From a checkpoint of a small transformer trained on Wikipedia: MLP 448 SwiGLU, untied embeddings.
MLP neurons of a small language model. Each row is named by its layer, matrix (gate and up: input weights) and neuron, and shows model dimensions 32-95. Each number is 128 + 24 x the weight over its row's rms, rounded and kept within 0 to 255. A neuron's up and down rows have the sign that makes its largest values positive.
After each neuron's rows, "fires in" lists the words (lower case) most often at its 100 highest values on Wikipedia text that the model never trained on.

L5.gate230 [164  55 139 127 130 136 179 108 146 157 124 146 150 119  74 117 138 149 148 131 136 115 107 199 124 130 139 167 114 150  91 141 115 157 129 116 126 155 101 131  92 130 146 153 112 135 127 114 113 131 147  69 142 132 116 133 126 124  96  99 120 142 179 137]
L5.up230 [138 123 134 113 146 116 150 137 117  78 127 154 140 115  99 180 115 108 135  78 126 140 132 145 112 102 137  95 117 171 168 119 172 122 144 110 125 131 135 134 141  84 111 110 166  80 109  89 122 149 141 111 117 100 104 172 110 120 127 149 111 126 116  85]
fires in: "and", "oxidation", "baroque"

L2.gate441 [106 131 103 119 102 116 104 123 131  96 141 149 171 107 100 173 131 160 150 137 135 128 112 129 185 133 139 129 129 143 117 133 146 158 140 164 142 188 125 120  92 174 118 142  95 162 172 166 150 141 130 122 157 156 149 103 127 157 123 141 104 115 133 101]
L2.up441 [134 172  99 119  97 133 130 116 122 116 147 138 173 123 110 127 131 138 116 122 132  98 117 159  75 132 118 135 184 130 130 132 141 119 138 109 143 162 114 137 110  75 109 155 113  83 133 127 125 113 185 128 137 121 163 137  86 165 123 116 148 127 170 107]
fires in: "of"

L5.gate31 [119 133 121 100 113 140 158 137 149 138 136 137 135 114  89  79 117 143 148 164 100 115 122 146 117 131 138 128 123 165 109 159 154 123 124 106 179 119 142 110 149 137 107 149 112 109 136 111 106 166 128 103 127 134 152 140 105  93 102 158 143  77 149  99]
L5.up31 [138 140 122 129 133 115 147 142 156 113 143 104  91 128 126 159 121 155 101 119 129 132 117 110 162 119 165 112  98 166 144 174 119 109 132 126 119 114 208  91 132 102 154 132 203 112 113 119 150 137 140 122 115 116 111 149 156 135 154 148 154 156 132 144]
fires in: "of", "among"

L2.gate88 [162 140 101 138 142 159 151 139 111  98 131 104  92 100 132  99 119  65 126 129 156 190 114 133 121 128 150 165 138 158  96 159 118 131 119 149 160 135 115 137 111 150 128 111 149 103 118 123 109 129 124  87 116 121 147 126 153 113 152 137 126 148 146 151]
L2.up88 [137 142  91 132 112 132 174 109 143 123 131  90  95 143  82  91 130 120 131 156 151 159 130  99 128 123 170 124 171 122  70 113 114 106 155 168 155 153 127 101  81 114 125 122 139 125 174 108 116 139 151 121 165 140 146 154 127 140 148 107 161 161 147 149]
fires in: "were", "s", "was", "been", "being", "community"

L9.gate25 [117  87 132 130 129 118 156 151 111 138 142 174 176  94  81 134  96 111 128 126 160 107 127 141 150  93  98 117 153 107  92 132 201 109 144 150 137 112 181 130 115 143 128 159 122 103 124 121 169 131 112 130 140 122 170 100 138  86 130 121 160 117 129 124]
L9.up25 [148  98 113 110 113 130 116 171 145 134 113 133 127 132 131 126 136 100 105 137 146 132 156  95 136 108 151 128 136 130 110 112 105 128 113 170  96 148 107 109 129 150  99 112 166 101  82 114 122 138 132 114 128 143 160 126 110 132 122 145  80 115 119 146]
fires in: "of", "her", "its"

L2.gate151 [128 112  94 172 126 133 152 117 110 114 140 113 150  54 109  96 111  99 175 147 107 122 131 176 113 128 143 166 130 140  64 157 126 151 106 131 126 195 144 120 112 152 126 116 146 156  93 120 148 132 159 127 150 117 170 109 159 127 121  95 131 135 114 138]
L2.up151 [150 173  85 124 148 123 133 132 128 133 110 113 140 100 116 118 111 122 117 113  74 135 106 123  96 169 157 155 106 132  85 143 112 122 125 131 134 147 122 106 137 143 131 146  75 131 119  86 175 112 132  94  80 142 128 111 148 159 149 141 171 153 111 157]
fires in: "on", "by", "when", "this"

L2.gate401 [156 147 133 169 143 114 147  68 138 123 146 122 105 153 127 142  95  73 158 110 125 118 120 138 168 153 172 154 153 188 110 116 115 145 141 127 104 111 146 148  84 151 151 103 105  82 121  90 141 118 104  99  98 103 151 170 107 128 118 167 131 122 159  96]
L2.up401 [135 143 148 159 192 155 115 108 112 105 124 143 135 134 115 139 132 164 129 145 130  97 139  97  94 138  99 158 132 131  84 113 112  72 140 142 124 184 106 125 171 120 182 102 126 138 118 123 145 129 139 142 154 101 142 116 119 146 125 152 136 138 170  89]
fires in: "1990", "2010", "2011", "2021", "2020", "2017"

L3.gate16 [ 59 117 158 110  79 132 149 109 111 143 130 170 158 129 176 143 116 152  98 112  90 145 124 168 134  91 115 108 129 139 105 147 155 159 146 130 112 127  97 147 117  85 115 139 131 107 147  72 117  98  96 109 127 130 137 119 135 136 134 145 132 151 143 116]
L3.up16 [116 148 139 117 161 150 136 133 117 152 172 171 107 143 149 111 136 148 129 173 161 114  93 164 132 119 102 127 148 113 134 121 119 169 115 155 144  92 131 132 104 111 141  91 109 161 116 108 136 109  99 109 135 104 140 133 118 118 131 131 157 131  70 149]
fires in: "de", "deaf", "tempera"

L9.gate399 [121 121 135 148  96 152 128 151 175  93 116 131 170 118 135 133 125  97 143 154 147 154  89 130 133  96  98 160 142 144 139 105 106 143  97 148 108 128 125  94 167  98 122  98 135 140 105 117 124 176 128  99 144 143 123 160  95 108 140 112 146 148 136  90]
L9.up399 [140 105 146 118  93 103 145 110 124  96  85 181  90 143 131 150 120 133 124 161 149 124 124 125  96 154 133 148 148 137 151  91 120 165  75 138 195 143  76 152 119 130  65 144 125 132 167 147 141 163 133 112 124 131 112 145 121 135 110 110 106 140 105 147]
fires in: "were", "be", "been", "was", "are"

L9.gate89 [183 105 151 131 139 150 161 135 130 121 141 143 117 133 130  89 131 104 108 119 122 159 115 141 126 112 163 150 120  79 124 129 161 108 109 103 125 128 117 131 122 137 153 103 104  99  87 125 181 143 163 101 135 116  92 105 104  77 131 146 102 147 133 114]
L9.up89 [109 163 136 150 108 148 178 115 115 112 132 134 137 119 184 117 117 112 106  99 148 156 107  96 105  91 147 161 146  98 155 147 122 138 128 135  65 137 112 129 143  83 104 134 149 134 159 115 170 104 131  88 104 112  83 170 109 117 127 112 138 122 151 188]
fires in: "was", "became", "is", "been"

L2.gate347 [127 172 126 148 179  98 109 154 145 100  88 114 149  95 145  80 114 140 144 149 122 131 163 152 125 121 142 101 118 141 173 124 113 144 136  87 136 106 121 139  98 135 140 100 121 100 141 175 122 143  86 121 129 152 121 121  70 107 137  95 145 160 136 147]
L2.up347 [166 146 167 101 134 143 108 157 139  98 125 103 123 166 119 133 113  84 138 161 139 153 190 123  86 113 102 128 122 106 138  72 114 154 122  97 129  80 137 146 119 111 135 118 131 140 124 119 120 130 120 132 134 129 142 145 108 176 142 105 134 143 127 122]
fires in: "on", "to", "is", "b", "hat"

L3.gate70 [149  87 132 130 143 137 184 114 119 122 124 189 134 128 124 109 126 154 109  89 134 132 129 129  90 115 114 122 153 100 116 199 139  94  85 125 142 147 133 123 165 136 137 174 139 125 113 103 136 113 139 104 134 109  76 126 139 110 109 136 134 144 177 121]
L3.up70 [ 96  94 132 110 166  98 112 133 117 148 137  90 152 141 127 130 127 120 148 150 125 175 149 120 154 135 111 126  98 148 106 122 101 136 130 138 112 120 127  85 137 118 136 105  88 151 172 100 117 128 118 121 179 154 154 119  90 119 137 116  85 177 121 161]
fires in: "united", "city", "there", "other", "archdeaconry", "judith"

L2.gate186 [118 139 136 107 116 121 169 130  88 138 110 177 110 141 130 164 122 128 153 112 160  84 123 103  85 145 136 130 137  96 118 110 104 132 152 101 144 139 124 142 167  83 116 127 153 148 143 160 109 175 133  62 124  96 126 133 110 147 116 110 144 139 175 118]
L2.up186 [116 137 162  87 159 118 156 133  84 152 130 152  99 100 106 175 139 164 180 119 117 134 153 109 110 135 142 114 176  69 159 152 109 137 105 165 173 146 144 119 145 100 124 116  97 136 140 156 108 160 119 109 119 129 125 147 123 123 123  78 126 176 153 131]
fires in: "information", "management", "education", "communications"

L3.gate147 [141 154 127  85  90 144 105 112 116 101 143 149 151 160 114 148 123 163 132 149 100 116  72 142  96 106 110 126 183 135  97 110 153  86 138 120 150 162 121  76 112 105 122 134 135 152 141 129  96 142 153  92 142 108 166 142 114 113 136 111  92 103  74  98]
L3.up147 [142 122 145 136 129 122 150 158 127 141 170 108 163 112 139 141 139 134 142 143 103 141 140 136 122 131 109 178 189 121 108 125 166 144 111 119 171 138 137 100  97 150 104 170  74 159 159 120  65 129  95 110 180 114 152 139 138 144 116 144  87 127 102  91]
fires in: "of"

L3.gate169 [132 106 123  87 110 137 161 142 154 117 103 127 125 142 149  82 141 102 163 146 125 109 114 117 106  83  99  94 106 144 136 105 138 107 138 131 128  97  94 112 111 120 120  97 166 115 156 151 165 108 131 149 201 135 128 150 135 172 128 127 112 180 117 109]
L3.up169 [146  62 123  72 132 112 125 163 149 134  99 119  96 130 137  72 100 118 137 134 149 144 129 135 151 107 154 113 141 136  92  95  99 101 116 128 134  88 105 101 123 135 145  94 164 161 141 116 151 196  84 146 158  99 111 134 164 166 143 156  92 133  94 120]
fires in: "of"

L3.gate367 [180 135 130 105 138  81 118 109 148 108 148 166 110  67 115 114 133 153 157 158 132 149 112 111 172 129 137 135 141 131 105 100 116 115 127 164  73  92 110 163 133 165 105 142 133 162  93 150  97 144 160 117 132 114 114 157 110 134 140 187  86 114  81 127]
L3.up367 [149 159 126 126 187  89 108 111 109 135 122 163  94 136 113 128 140 135 159 135 168 131 140 110 156 161 132 184 134 147 106 122 101 180 157 103 139  83 117  85 137 130 109  81 172 204 122 144 126 142 149 143 144 165 159 110 141 135 148 119 119 134 149 154]
fires in: "of", "cancellata", "associated", "greater"

L2.gate446 [141 136  88 116 129 148 138 126 107 137 114 138  93 206 135 101 127  92 119 137 121 178  77 135 128 112  94 147 172 151 133 187 131 114 120 143 128  98 170  97 130 133 101 160 154 135 133 132 107 179 149 103 125 138 110 118 148 112 127 117 149 115 122  99]
L2.up446 [138 143 131 182 145 105 105 114 165 132 110 102 141 118  90  94  91 137  98 136 138 114 117 178 139 137 131 119 128 133 117 150  97  94 133 120 142 121 107 112 172 131 133 121 136 148  96 108 138 117 173 156 133 194  83 126 100 115 126 132 127  99 138 134]
fires in: "united", "american", "directed"

L7.gate246 [115 128  98 127 114 119 110 157 168 139 119 115 122 124 113 128 165 121 113 121 149 118 120 109 145 104 122 114 139 145  79 117 156 180 139 119 115 103 147  91 139 113 126 153 142 182 129  92 133 115 120 105 149 107 122 162 169 111 142 110 113 108 160 142]
L7.up246 [106 145 100 161 106 141 115 156  74 120 137 130 108  97 149 113  99 111 107 138 102 123 131 137  97 151 144 128 115 148 162 159 132  94 136 130 137  85 140 134  73  95 150 109 153 125  96 139 170 127 102 116 135 117 115 152 141  97 121 116 130  95 132 132]
fires in: "may", "september", "june", "october", "july", "august"